Weights of a small transformer language model.
Size: 8 layers, 2 heads of 64, vocabulary 8192, 5M parameters.
MLP neurons of a small language model. Each row is named by its layer, matrix (down: output weights) and neuron, and shows model dimensions 0-159. Each number is 500 + 25 x the weight over its row's rms, rounded and kept within 0 to 999. Numbers have three digits each. A neuron's up and down rows have the sign that makes its largest values positive.
A block is one neuron, or neurons of one layer that tend to fire together. After each block is what it responds to, as a language model described it from the Wikipedia text at the highest values.

L4.down37:410480483544504498486466489487488533530521484449494494513549516543515472504562497537493495450565463530499496500485508501537532522491480533482484496505512548508506482536506504475515503478471508547513494502518486497476510507509492511514544504518505514482508518466524477487499508472504506513518486502523504523514487488542477477502527472531545506534520495464559513512505503521457547466484441541504480530485484511529491477509519533519543491467491492490487464491477502503500474484497478
L4.down78:523508525469499507487534487456467489461457478504483480519503493512486467480466493516545484462476479501466515496528498476514507507522534532501533512511507481512487492481538540501451471519494497486462510503541503531504490485522482511510440456496535486521532470491494516446508485524522493486530538540519491501560502492524479490490513510489480549481525515509459491494477511498550561511502487476480526524525460506507490569486529538483522524511512483512509493527552479537483529539487484
L4.down89:531521502483504478504427506548535527529427492521486514519478487450496460499520490490472530522496504510475482493514475479502484502520493483487478487485471521471498501480467484526480489514516506503508520473526536511484520490501494554496516464492527501487485498511448481525511489560481484450514500471524478495488499516499494479523531519512575536533543482485497508465491552505494508473472454523529519520485487561510523493468498501490503538509507526533522500514453508543510476494535465
L4.down154:485508487509520532510515475487521493494499524495508516520516474520485516520506497509498503491511482518474507528539513497470512551487528519444505530469494468489470490476460523489530485477508521530458500482532494531528490567506481486518519535501508486479535540492493472540441543486464525513496533476489540543473553485514460500524444526527534529499522515469532486481471490514511519484510496553450559485492452481488511471496518487480503516507529467537513504470499514504521454488516502
L4.down225:530532515492515438486482526534459499512521491520511486504497436523488478524479476483554490490491502499501505465505478445537491498512537527497515489500508488545492517515469508538494476547480471496497483480481496498486491480513516535526488509467496533523434538509539475512499464516557521533497557496554488518503526474506510493505520482479519492485552523494488540477507500484507510486524514497560496480482536534477509500471469485509472482502459527533514488532505530530517470452493487
L4.down321:475533516510480494561472484485507520427501460483488495492497488519512486534469503533480525518533530478517469483491487503495524475492499497497557510457519459504504523445503521501512477477529476496517481506502567508532497499516477472527474507479518489512481513509489486493502489493487517485495567456453506528486473504494544500519488477512469514519478524515476518516519504502541509518525511504526531496521512578482471519544497544507461526500479491529518527497480453461509461485450487
L4.down404:503459511480467563521525533495532501502477484504509497538526496460503466496492498487534483478483531479523509483536510540481528525511496482467532524494510476493523512511500467487482506455492524484480480567553518516520491559530496507485502469464481545485448487512473484475501475520527466509482530471518472467527513484525507516504504472479495510486519448516506507481557445474508520499484478498511488477508508496500473541466532497532467484496465466472474500510517503542511498493451453
L4.down443:525496523499489520543479516454511518509479478500475489505497546552501477520555473484540532493533475479529489532492545487537502524532483534495465488473491483480541531512514512486490492456458489529478508530502427486500481475458522466478481519498488520518514517535518522476479513509497502523502604478504507518470521523470474487509511511493500500509497496507469507520492511463506535494521494458488560522469495483506540518508510525513485506471524486495552477476482520499523503532483518
Heading closers and table separators. Final = closing wiki subsection headings (===Singles===), and | before goal-difference or points cells in league tables; also compass adjectives like southern, eastern.

L3.down148:524511455461471479489495473497528530504530547501518475475524539482447500527527504547533492512494546487484541473471480466489495499504533537500485486521514494496465489534539527488485478525522455465501523496556530504506500488475513519488510505478534445510493512500478509469514491453593529509497515474506529471460468523527496463475505512480491511489521535461503514490522478511496488515529539531480485497502510542506493485506518501484538466481486503555497473475502499516512471504523530
L3.down162:484531530485503529509483516451477484473485478505493505524508480530497484493490485510472519495513470480465484470497525519496545550506515454497535519484527479510498517463511509489523484473502508509492513485506465510479476492521479505446481505502469478458536490520492476478511513559464522476471483467462596512462467520494507513490490495493469497478545460501509479471495482486492512505561537525490528513532492499481578504490503534498449493503516481487525494458539471497483516496508460
L3.down189:471504479505506503511535531503499501512492540493467508469472501514508489533529525508468508503471477436544503502485526497473502506490524502490481504535461524476511538489510484494475467492508449516471442513479480501508505509505481490490520516464499449507471529521484433501467486480507467493509520454482457487536444480519474519467448518502472494500503543494480503517502502484520468520488527458456488559530454491492505503512511439503489501456526479537550490486513522490484492523505530
L3.down408:522485505474514502542489526470482524493479510507482448532493507523537473513458504515514485521540515517505538465527471489515536507479493481497576508479498515493491479487424473498511486494497483467498488480493492479512505513515495531479525515488492504442468540513498484469536516492491508513523442504490502502493486483564520449508504491547449472519520474515502453519499460530485483484529486558516501498521540486513456489471522508499504490534536478543486475455498515511482477478519515
Main verb after subject. Past-tense main verbs right after a person-subject in biographies, often the -ed/-d ending: he fled, played, left, won.

L3.down146:530496539495509425503466475457475539512552541463493501511515519504519513498511541523529516503490508491465483500490539479501514496505495481502511474461459506473504451510493488495518504523496537499507489471521464532520494491503520517513486526446493485522487518513480500500523469485505476513509461505514504451497509534461517527493507510467485557515488498518496446518474469507504427564491519521522458455508478503493517521472526479492494461504535477449503475540522496469467505484502481
L3.down346:504518544520503477498534528488489486488520495482540465502527487482553509529471511514492466478459476510522491499458530524507518505475516528496477494499485520497482470444504481459497492489440479477496459484509449495503494545504552504515514487472509481507460476503494510492449472475508448493502502465466479530498519487545466482503532529477489535494497470526520498543470448479509527470489509497498526509547503505506520506474491448534431508520533513481520512547524495494487538502499521
L3.down392:459465467492491471502549498518457482517504518523505486522508466512515471479496515502456465489520473508562494464553524497509496485501490507504478533477462487452493460498507451493521488486486506509497492496511450545494559520506503535457522478502437507481499455520480488509468476495501470487490539464511517512451494458501502499492515490524521510468516485487539521534516508494475496442517516525488496475520529477473518451541487497475528484492536504510523521507500471493464460500503543
L3.down409:439470478493449538511489478495477486504450515510502472462464518504509534490503535486449479503469459498486483470474485497537485492514498540473505496503503459478471501490489458520486499485536503479488449468503504491466497541479471549462504537515512502488511469483487499479540494515483509511511539535522515498483504481484496452501504499497485551478467474492470508508538526493462544496534503551489506510478488532484529477475500528511522546554543483530480477458520500468486468507504477
Adverb after copula. Adverbs and modifiers placed right after a form of "be", mostly passives, often the -ly ending: was presumably, was eventually, was easily.

L5.down194:490488481517489486483485552456551498494518494498496494513510484444502546517477470523508488463498489503487514497468493470420537519485535480511527457480513464467480497517494546483506517502466480481474505453480483513509502497455498463542488476545503506478518517460518527516512515494529556523486463510540521476517493525506517504461482536506460483452524476515544521531480520520511514504495503518466517491485466485469443464514456533506514506515490500475509519509497505493472473483541488
L5.down195:502524503499566468524480483540476484522521517489552508500513498488466473500507500474468505517476530483487477513542507494520478504512539483514518472477529545447454483510475471447536492546492491526566451491523491490517465473489506524498518506480539455509494466475524462532518527530476499520489491480552511496502528502499532478473503498492519522492504481516498519494491519492482529445514451551524489480514499518533525496480515500493561519490497491530460526513485523465506517511516473
Determiner after preposition. Fires on "the" (sometimes "a", "that", "this") right after a preposition, especially "at", as in at the time, at the site, during the; also "Year" headers and "–" in tables.

L3.down58:528492488553491496533536526515494514478516460495481453506483457552544499518537489495473510506491530450493467463442505540499475547483530498485515530535519520490498484479511541468509445481455506486510478475516453510501514489526497450505486510517465530485535469468508474494534505518526514526498482509490520483504501427539460517525495482463477497507479525503507501502461468457535501496484465503498521507491523477496483535534483468506506499499509469506509462488506499508524531457502504
L3.down134:553518500527517477462475467457483499500483538467503501480507476468492496502453506467497460501462448464489492492481478535483449499480521535468517526511503536482501510473486501487537496481493484498508462528510481521484561506461507506502473530515527488516525512480450502462502540445477508482481489553533559467531532525498484499487516476525519502486566492513460505486493542500482502550503527527467512501538468498499472511501514498496551496501540516508489496504488500516499471485517494
L3.down204:484523487529518504494485478526498516485471512477481500500491496515493494467518440504539480510488474484503511463523463517456485509482496507508481558546484501466525517522484475497512517500480515511495485478514374523515505488533496501541507523483485504485476515461459532488508519495509485510528497526504491462502505469514501516534484514512500471495490525508531473522494513493532440467497478562459500492476481561514453512530479473492490467512492506538464516531507472511484461498502466
L3.down327:508517524446504496496516475529444507485550443453522489482491541512485512546480507502523522495496474460534476475534502489460496497487490488481477472508469529537488442514507500517488540546509496499509475455474497510494513514474475529521498496531508522512488496494452517473527471550540515532509522500458494513497510490499493529533551466493484504498480503504510479452527538474478502541506521479472499536466510497444498468479508494511513479473529514517458516529479458502472518499525527
Wiki heading closing markup. The first = of the closing equals signs right after a wiki section heading's title, e.g. ==Early career'='=, ===Candidates'='==, ==Seeds'='=.

L3.down188:513442518506513493553493519512475503462504503509518484474461473482529519487468516503467497462540503552456492508505501496518497520516473502494506510527537498498529480465477445519470535517495516453526471477476532517494523472505534479467563508545504503500569505540498486481479497511517422492508518517519528479481496509455514509517534519499494529453534488475482549520523526493498498448480524518510486516522511479512480468504453479482500523497504513528493520492514500469485530505485528
L3.down255:479485508503480489560530547539514448480486481510495493498480500534512509518524536538493474470512494531531475506473515484523480521456485534524521495561496534526458506496483488476479489487486482489515508452474512453521504468501511460501471465510497520501528519522503516539535505502498467507524533524468537529474477494527495503500559515506469516476468527532471500492481463468532520482479552472492530488522533494479500527540474452454500485503489513474494460543516507491526502470479487
L3.down257:496500474490492525504455508526527511490508480520513514498498522445547503528519464496479491472544527517490513499479482536519515539512496521497500514483483505486470467483484538492560503482478489508488502504477509497479533514518499459463513527528538499521511453524478485480500526492548525511480493490516544468500494492504541490520495511526515477562512514515489526533478528514517478489494467474524428506477434531487500483497502496487419485466474474519514513437486504484484480542544502
L3.down359:451491489516523476531475497529501480482551515485494491517490489486490508505498506491528471455529518505505482521511506532486442493545464493527501478481529511502482469537480470482533526504475488510487459508517434507517467489500492527522511535523517455521512497527517508523474501511465448497510513536496482529518500490478476504522507450492490547502537478523520515454505500500526526432536493482505498483505460548449503483545527486472484550519536474503542487509502510525540493527474475
Mid-word suffix pieces. Inner word-piece fragments of long split words, above all the "ti" of -tion nouns (configura-ti-on, restora-ti-on), plus pieces like Milwa-uke-e and Chest-nu-t.

L5.down238:513506509483492515489541537554463489460518447466502533514490501522451484476513505512528465442504475507484520519511470472479529451497500514479504514497502509488481525523492483512531509501530508500509488465510500473483490469508464503481492505520524503491515476464478468545480508510466484501482558480515503492501494509432455496530494455520535535500505438498516525535515507467504508481465498487529503539446509466509509516551487456487478553495469509499464469527511469486492508497460496
L5.down291:490495481456487507533463518456502487458499523476486500437525518468504471499480528538493466472530534503513499507478538443474490507471466508462516529462462520503490540478506494502486461469490478501495506471496520522489512495480484457492507523535517519501470524507490474486492494484457522471507544479487585478486476486501497435453498505488528526470485518502504468470488516497503531543508539518540499497538521494527510491506527508467499484478470505459472514487474468508468508506487535
Section-heading closing equals. Closing = signs after a wiki section title such as ==Demographics==, ==Early life==, ==Track listing==; also | separators after table vote totals.

L5.down60:483486490531486497486501521476509531503481527485494472506461493495482506462490466538488489500533507515540490472499507500499537483515536497549504533474527477476531498452462507515556510478505457489522513493510508517475463527534497511499481519499508512474496490518465444497497516470564453527501447497489487488501492508534490493524416483486509500478538535484487504491514494465509456467459442537482533526511482546505478490494499529471503526518477490528543488466539482508496522501514471
L5.down305:435482499535470522496507504526502494520513474508462518498474481510522519516517513502530502519542483571457491508523489503474493515539473449503485492526505488443527498491461490481537485513494493550481510518478516497546529493530528517545510488548454530515521544508510506488503496482488527476511503496478519440456506498496546480530524492536481498510504476539525482493501508463511510468490520480528487524505489471464537473480525530512546497541456471501543535528508515518487480482500514
Mid-word subword pieces. Fires on interior fragments inside longer words split into several tokens, where the word is still incomplete, such as rib in attributed, f in qualify or disqualified, da in consolidating.

L4.down40:483488492510485515508474534487507490459516544490466496543491474500543485504496473518527554511501538513485546489527450481497486510516502480508457495497498504550491511473510480470479494524490445459509510518497510501485521511506545531458459505481468453464479467462502487497493440519525540502525490455532497504487491548515457538461486489456515515504562485491540540461501524472554518526491510536528499507469510493500516477513477494504523503535518482481485523492486488524492494475502513
L4.down44:489513522509516491515545521523486482491523499489475550472520537539497521518502506498516537460481501541487526527498495477541479524494524501513528464464526525503482497484467490477474467485473487522522536507518502484486564514522490541482515503487519515447488514512542515498500480534475504458472527530487514432491519532508500513501495488500500507538558419496455485526482490526468470523490502484495510520538514506498486441525490465457472487491522515484456452505498503521522512508472496
L4.down70:507490485501477544525533538506510535485457514512501449442516495499451492481509489478506497514460485495537457491523509470500530533487532497511531521462504478484488481469497548487496501461492492529496525497491504506515492518520467417476485502464459521478521487539516502497517486481507532506494437525493524524492528484502494481461530468512458554493514499496510505529545494546517491479489465550493470504497502507517480517523534512489482493508492482497490485466512519544515453497464557
L4.down83:497490481526508515493472482473555507474504490471539515507517528519497469534516460518473545490514470478441475501483474511519551553496500495535510537480524521528505475484516476497497469494474504483511520533468485456532464497492436456503502497486504541524466484530522500521510483491533493514488442474453497493522490532500492470499500503467499473520532505528507522523481471504530547509510510564479549473499510472479476514490433493529460519479506500477485505483496514502526481493508472
L4.down153:516429473507505511449462520490492500527515503522489488489508497477525493507510506502515487537503475484522448476494515495506512498497535504489468514536526493489497546462477471526477584525468450499506523503479481462475489485532526515486482491523484468459529460479487521512526507474489452518502478545524489479493466450491518518538481499522509458485464497518510470494472488487533468498543506498495477511503491538508506504520495493507433477485466503491444512463484518532472490481541521
L4.down230:490464532527491446516477487465533487503477504514516524467468514524506530496542519497431510516494476526548522526523527502488510503491483512515514508527508468493489480492452482504501478509448522513511528515497462487482466466546507528528482499495464532503478535477493537495505490487526513481487436421507552546496523509459501493510515474514544471504486477505462516509484496500539491481492534550493506494506492509441501494468485510515490542515477506488513484486456525497454515491514495
L4.down423:539492484506486478557474486488542515476490475467454476478508489487531457523526456522538473501500546495539490512543525474519518491485544524534524487524502488505520492480528494517475489537492515523488480499508427502501510469507475477473492535496452524482500517488506495504470499501496450508474425472476491484507558511502532493513506509499533516466487532514492449488493493485523473460489487497476553492490537516458498528514461465503513560502516516466514491506478483476490498506477500
L4.down429:515498502500456493509544501507489493465522465501519540494478493504508497523484545476479520530483534513505480541532465520505452476511515484510511510482519490512469464494498493512487484466488449511508505508537455472503521554525485523475498457469476499517519451466537508475461470519452484508529444505513509514518475510530475525500482501524502505478508482505502467523459543544503451482512496506509515510537511467483498486486484549488535521477513494513553469538517489478577522469497506
Clause-opening relatives/complementizers. Words that begin a subordinate clause after a noun or verb, mostly relative pronouns and complementizer that, such as which, who, whom, that, plus existential there.

L5.down298:526496514505487527507499474483474497460513484501465505500456542518540508479527494498464518504479515494469497510539517485498519521517541511526535501496454476483505539470463507527479510556504455548457479463502500567515544510509513507509444460495453489491506544469499474476504496511529500515503399494488518461483538534514486482516489512507473534493464495503509500498518495536487501511475478535479495499516477513464473491474515493529497502491504500464498505506530500456515446504484510
L5.down387:452483456522516483512512507505484460511476492485503515498500464483494505502530507472522514486497549485531485539514474519475509491490531456502507503472567500494482468494530462490512506483501475527512522442547479489455491574546484533452510497503512487518535457479500521510503496518497486446500541514541471496492476487490517517526488520482502533484522431520492511506498516485473501472467499536521460482555494507516490508506496475508525534499534490518495477547533525516450518487521516
Clause-linking words after nouns. Relative pronouns (which, that, who) and other clause-linking words (after, with, as, It) following a complete noun phrase, such as "a low rumble that", "Derby County which", "an Atrian child who".

L3.down2:504505487493492492534489505502496463486469488471504572491553484529533489524501563482523488459495512494479478485526492504486502498506468502464477534498524520496518505517521453508474512513479508538530454510521512503469542536511519507460553493488468476499486451463535487477519513536463493451472590512508448499462479541512467505477483501483497517504504480463484486512494497498442514493511512468528517494520492503472537485493495493480518457489491535504463513517517523497498508484516474
L3.down52:547479527501501515513542486533470512490531541538465557511484470498513502461479523524537496525479565545536489468491514459491500487535513471518510461497555499470504521556492497489502450541506504506516485528507525539510518447514519473517535499477504472502473500504491504508482501481494494516502567485474510485534454520513505445482521490509522488487493497482520498520547473504478530493477482466488481474506513483470503513518502515469508501494494540487515495551525543462475500512503468
L3.down284:544530476483513517519476459529496523468472466490534502472536528542477485509510479503497522522492493512513495521482478474517463509507546496520496481531504520555518532527475491505488511473502496511527562516512498488533483495434481465529505517504498503486507480491495530555471480474512511481510558489487513485526503498538497507509498504512496498496534476443532544480518545508465510533523470513546498442513489496448467466501485489499500488533514535489505480511537472494456458544517479
L3.down333:522434506490483449497502478494499483492541503505504536472461497535528509494538516490514505501458515535483542499505502548505509470495466462501458554514506529506505528526522514505506479555476482510490506462527499485510496495554493496513510472487497515460467500496493514496511531499476485497491489493499531498534512454518514477517515480496469523548475519468500412494495501510523510557495531475490490461505496495434495473551489505503494522492489508455527550523512476459523489488512471
Clause-opening subject pronouns. Pronouns and short subjects that open a clause after a comma or period and point back to a thing already named, e.g. it, that, which, the show.

L4.down16:506484468521515501493472515495520510529488483501516436501483524450493538511510501511478455547531483482486508508471500574487491514523445467476503532523502499511540484493493510521471508534528484486475526512506519488486497433490503502523502508471503493525477500482453465519499522464535513528506435491467519500508501446540480491524527482521470457537485521505541475517512484512568503497508468535510487492521515499481494512473530541510501502466495478491512559465486488494542477494512511
L4.down27:505497480518517480462480510504524489509534470507481486468491518488492494565488543524504495533510494497510497471508471501481547491472520468500487519552476498541527512522497511475532464518495495519467527498477458497485445476521453541561462490500473529516485532495488492494513499496483497498495468471454443474522497491492504465491500516496477484504504508508521497493474456550552500501499475513498525535481461489466460499469505470542469500518502439488543495467500435479524474497492492
L4.down287:487527454526494515486512520486497510531523511538525509455493479536518538526483474470486541530476479510479448513448521494509516543477487542527533505527483510456488515485495532491503486492524439520525510500503477486511507490526469551506477499481430497466463479460496481486541508514481501534525450484487545498452449498543491516487492495482500462495520514524496513524469461513502447485488513501492491532524510496516515504470500491514534501535511517451499484526494492515514475450509505
L4.down361:510493465443480472475485503430463514524513472519517471495498532467537496521443470482498535526468521506500513527473514495508487514512472549539536492497495482472489492494508502543511521497494454481528496483496491525528485500482476509521457495478486537491437521466537555517552486497524478512499508505518542509502514510490527486516524498482503508484489501558533486482470467476462546458509503486513538503513505503475504508501507498492505510536464522534493506474467494507536458457538533
L4.down372:506507498536501510510480504551526529481525465523536471469520463517489505511512486487507510531557497538457506502463521519495489518518473495505519526506468513492465493524479543530511476520501496553523511529521500506526463548460492508522508511480494507512513486478501505495505508519501532505485410452514518507507501490539522478534537526499549531518490519536530511544475476517497519486502459549524471502520492491496522461499500568539477479545481468491497540501503480510521492517462483
L4.down393:501507491501497500488530489483514512447487502547477484497495476533475488489530487537512548490523465489478453499514497465500545499503540546511469442538534507488497526452477506520471525474518477520510527501535496461546516535521485504477508455480497483494523473486524514559518486498499492524515521494488560488475514501529504512497509521427554501500507496512543503525500495523547477475502527479452499521528510463508519493523499497532452503505523557484500473460521515517500500517503490
L4.down402:498513485484532522490497480465516495516507502533466494478489492474516501510473488474464498492527467543496515478515517517478499519489440491473542511510477474488514450491474494470497485444513485540513473479498558502463523524501491519493568516523539493457503502502461482504468487510474527564490466466462541507507546512502481529554485517530522470514485503519532485490497516431504537493473527527486486468479489507432499465485521503470496500487466504518515508499508474523493510475528494
L4.down425:482497516533495494515485501479539485508465519498502516434458491508529527467463520499448517500445531497501489510449504479467493527534476485482532496521509489491482481517534477477503485552464515451524529521447525536503516454481525547527466492455466497506531484504500498485521482494453488464490525530444519495510503533487497482545505499533492499485493492490505506535527537522473483494508534498504489540523526507486539493460492530481500466521521537490555525500500508490535500516524502
Main transitive verbs. Main verbs just after a sentence subject, expecting a direct object next, e.g. made (his debut), received (byes), obtain (a loan), gained.

L4.down21:507476502443482514510501517500545513456505517475539490491522455493495538525468487465483496517513513472528458487548492509495496512491511488473485480483462511528506477490513481491476534503487507521510537478469500522468527491524498510526474475492476511523487546539543510534464508492489473516505476498441536479476490552483533492475492488486500474462475495478530481498508457501484472495509517493498464508483533493486519500450509466515526483505544545478463517540462463451505498480562549
L4.down66:526485501492485537519497445501473578507496469508503511561478522516511535528536502499508521476542479471506503471556502545513555499479520489502537502525464506520518505527517518474495514507508508476536485430522522495485489512514502472506530515490534487478490495502479482509457476499472506444502486498455502536479530481486527510522516453492462480497493526506509496499483497515542503480494467516507492474547554487469473544524456505492503506463492528461502507516478481486496525522485542
L4.down73:510498472492489482514484491500498485465501514472502477531488465468513490497450473503519466512558491546517504460535487529479466506490515486463532521533493538487481477498464461517503525528487483493490443482509457486452510490487512515538522465516474487515498549492451496469528488480510461528514560488488520453508509466510434540530536509495483518490495484533521495496501479498486516529492492486514496528467512522524486486474516475479517496495512468436541494499532493499535446500523481
L4.down187:504513524532511511541512525519516499525514494480498493511503487539469490527489528530552450483488493525536464488503511491464503498482514447524527476458494544514486506496467516488526502493504473511523513482468492461438476494504500535526502499480523498514516553447527493530506518461501505532551457537518507460508467467468526475511511496513508506526509502490493482508538460496448453501471467492519523508525536557455509475488460448497524508480496491477487543501515524513518513479516496
L4.down255:482496533494549483533473481473516445481464501499455550473492482542529470501500522495476456501541482522472543467518535506509523486495506497500585452501485475490505492526516509515454501514460515509492531524475534492475497481493494486500486503508525469528511503512483487488487470486483540551507539488475536466504506502501490517491480483508454519545547505475514492525508472477514496486511542493512460471473499495442473439499512474533501466503497548511495499507497512533481504477502505
L4.down282:514489494531510526507516525508472528501498499489468501543497489526488513495495523511461517482517488487533520463528487496510535492442502479515526508455487547474515502540512495469459496558468456517527494488470559532536474498520488495521479461488522480497460484473489549514490539463498563508510509518504481410474492486480491481512497517482501505498470518537515498528534457466505515473515492526491495495464467517468489474523483514530533513498457523519508491464487488482549482481519500
L4.down371:518493515478458516461477528487510538470500509468496468546513484490480432444441483509478550532481529489511494502486489466495479466523517514482478506472507487504460493515514512489502460480450492480521500501502443545477487529505516503512480529476467489497496512513491543496496479484473518537500497481504411551495519523475512503527508513486499523459511482504491486490456510509460511472473465521487508520498519501515526447494474514547506498499522488526527523494507520512495550486544509
L4.down444:509469479529518520484491499476526515473540460523497514479505523457509474494478518512512470518476494490505474501543524478516468497496527489505483512544489502498507506461522544475487514477492448525552496492519480508489499462555490512509510503486496524476489523539463500465574534445496496523513538463462464511496504503491546504505529496507518500508483449506471431498508517526512510488486509483482519495525495524492505549535512505525546456543514490519501540492453491457496499510449499
Articles before named events. Mostly "the" after at, of, or won, introducing a named event or institution, as in "at the 1970 Australian Open"; also line breaks after scorer lists and table header rows.

L4.down68:472481511531524495512506463492512495501477448461484471515509497510528511490502469486536516514516446500509527508524505520485509535527494538526578491474500517505490504511525518499472499477491558557498514537541518502499500484509499487495499529548544513540482518456464500463488475504497564550536561526506564522524526496478473461491474489515504524495491522504494510533478477502505496501491484473508517471509474479527522521491499500522499442485509497456532467456498493511517486516496479
L4.down101:520493468499467461459520535489497510505478511528516532473494505455490484483503470528479515480493473498516510506474458480482463505475467487518527472493479540447502476496509508525517469512539528509516552465460461451483493472507483526523470464460544515473491506470497489481465483474495490500449442523484533497493493508486488472496483483502503487479488507520486480479462468523493484454521480506469478459499481474478477537561491512509440503536461515521503473490474528466470512522501487
L4.down186:517480451498491508476524499496526461481499550473491510520503499472508446515410494490485522438551482507533546499479533459497505490514456520516500480514516501480466530502503452532499550472492514496491477502516497489508540525504515457499507538505485523489558499527513494487458490514502456541512545503518527500506537483500483498502479460497472483487536450486501502517476466512510508485465535513506523453514475488537455497507517492494512530492507518480483489504480443526505509507501487
L4.down228:440504473450486488511474525546490441547521474512490545497481466498498491534502492494544503495514496527492485520483500456531500492485536496481496503518534476471534493493552506503484525498464510457543495463498472490487522512510493471476493475493477514496516492486554498543494485474467486499490500456523560506493461489495516478471464517515518497502521482471482513509517546526524482472473525482467496505533491502496449492494482515528481463466499496539550542465465544512466476498478505
L4.down252:553479475449502517493517470465543505495499509476498499522505507525496469500433494539551504490471495491497529517530512499482456508485480461503507501524463499493523534520542485514493475494543532500458473443485512490494522461552488526555515439511471525491515530489510501486460475531509481462529504507452515527474480506519497498544494465486511539508465476500524482495507458505429466498477521496516516505492483487501489477531498481470511496517495507455512528485474474511511514529493493
L4.down331:504559488487491516527465519489508501496501515506469497492539531484529501474539575479527530511520490534514469502522526455516516504477498477493506503495502503518431486466499454475515503454467542534508520503488509513495506469489508513467475531551535541549511493554501505493512521498478532500532497479463473493531529481520476486503521495481479513488491448482527485492494517527532515521505522522480543532518521467522476492516521487466507548509486491478523531510518425517500513486505531
L4.down413:507473514539492500513532463472460496494484528491498499462481546511497549517519503518466504509535528507480492535519459497467511537503470504439506526548495507475453502515498489490462513499469494492483496525524487502536535491535463497508516504468499510492570538558512495508513478533471494513531567514518547497528564489489527496479504546499462493497520494543514497521487507494490528506522526465502527475499459475498517496520524497533510461484471502479495507532513493501541496529489460
L4.down417:480498474496447503503536519507502514528481495492482487489491494484486476508500482489493506503517448511516504503534518492526489478507503538525553500535456442472495505526518480566532506528512507485471489494462491527495501535514459559510499481503515557505476492514484469477460514514520490518577488528455523486502511531498500500513512485494497514552574516457487519461515443489467556500521521468514503476510531506492480532471489512487511493537510547476494504523499496512489491520481503
Mid-word suffix fragments. Short word-internal pieces like ti, si, ali, ci inside long Latinate words, just before endings such as -on or -ve (commemora-ti-ve, comprehen-si-on, qu-ali-fied).

L5.down325:489532496483544521472495474442486519520542510507506490519487487513505483516506539522504515485484512490479498484496500467526498542514520532519535513495486526483534504517515499462491527561477452484508492518494515474539478467540463530530472420505492502498478476549493537513515463513508493534485500492512502514462494511503476492523464544528486451533498498483526467507471470510552526539513486499493547514470446516455533476517508496484492529532527510498519513462492464537511483520492478
L5.down335:500498509489480474492490483492514480500489480490524538530501520507507531479466531474493559516530510499544491508500512511506515493515506443498499482470483527508504514499501458535449506504437538500518533528522454485509492487497474494517491522529471540518473438480527493524503508492493543532497415489481460522499469469491500480504495525510486522511492505528550473521501469505523566499499492507528504460523522493499551470491536465511549498492474486518506508485483491518524442538473486
Main verbs in narration. Main verbs of narrative clauses, often after and, was or a subject, or their endings (-ed, -ing, -s): made, tied, offered.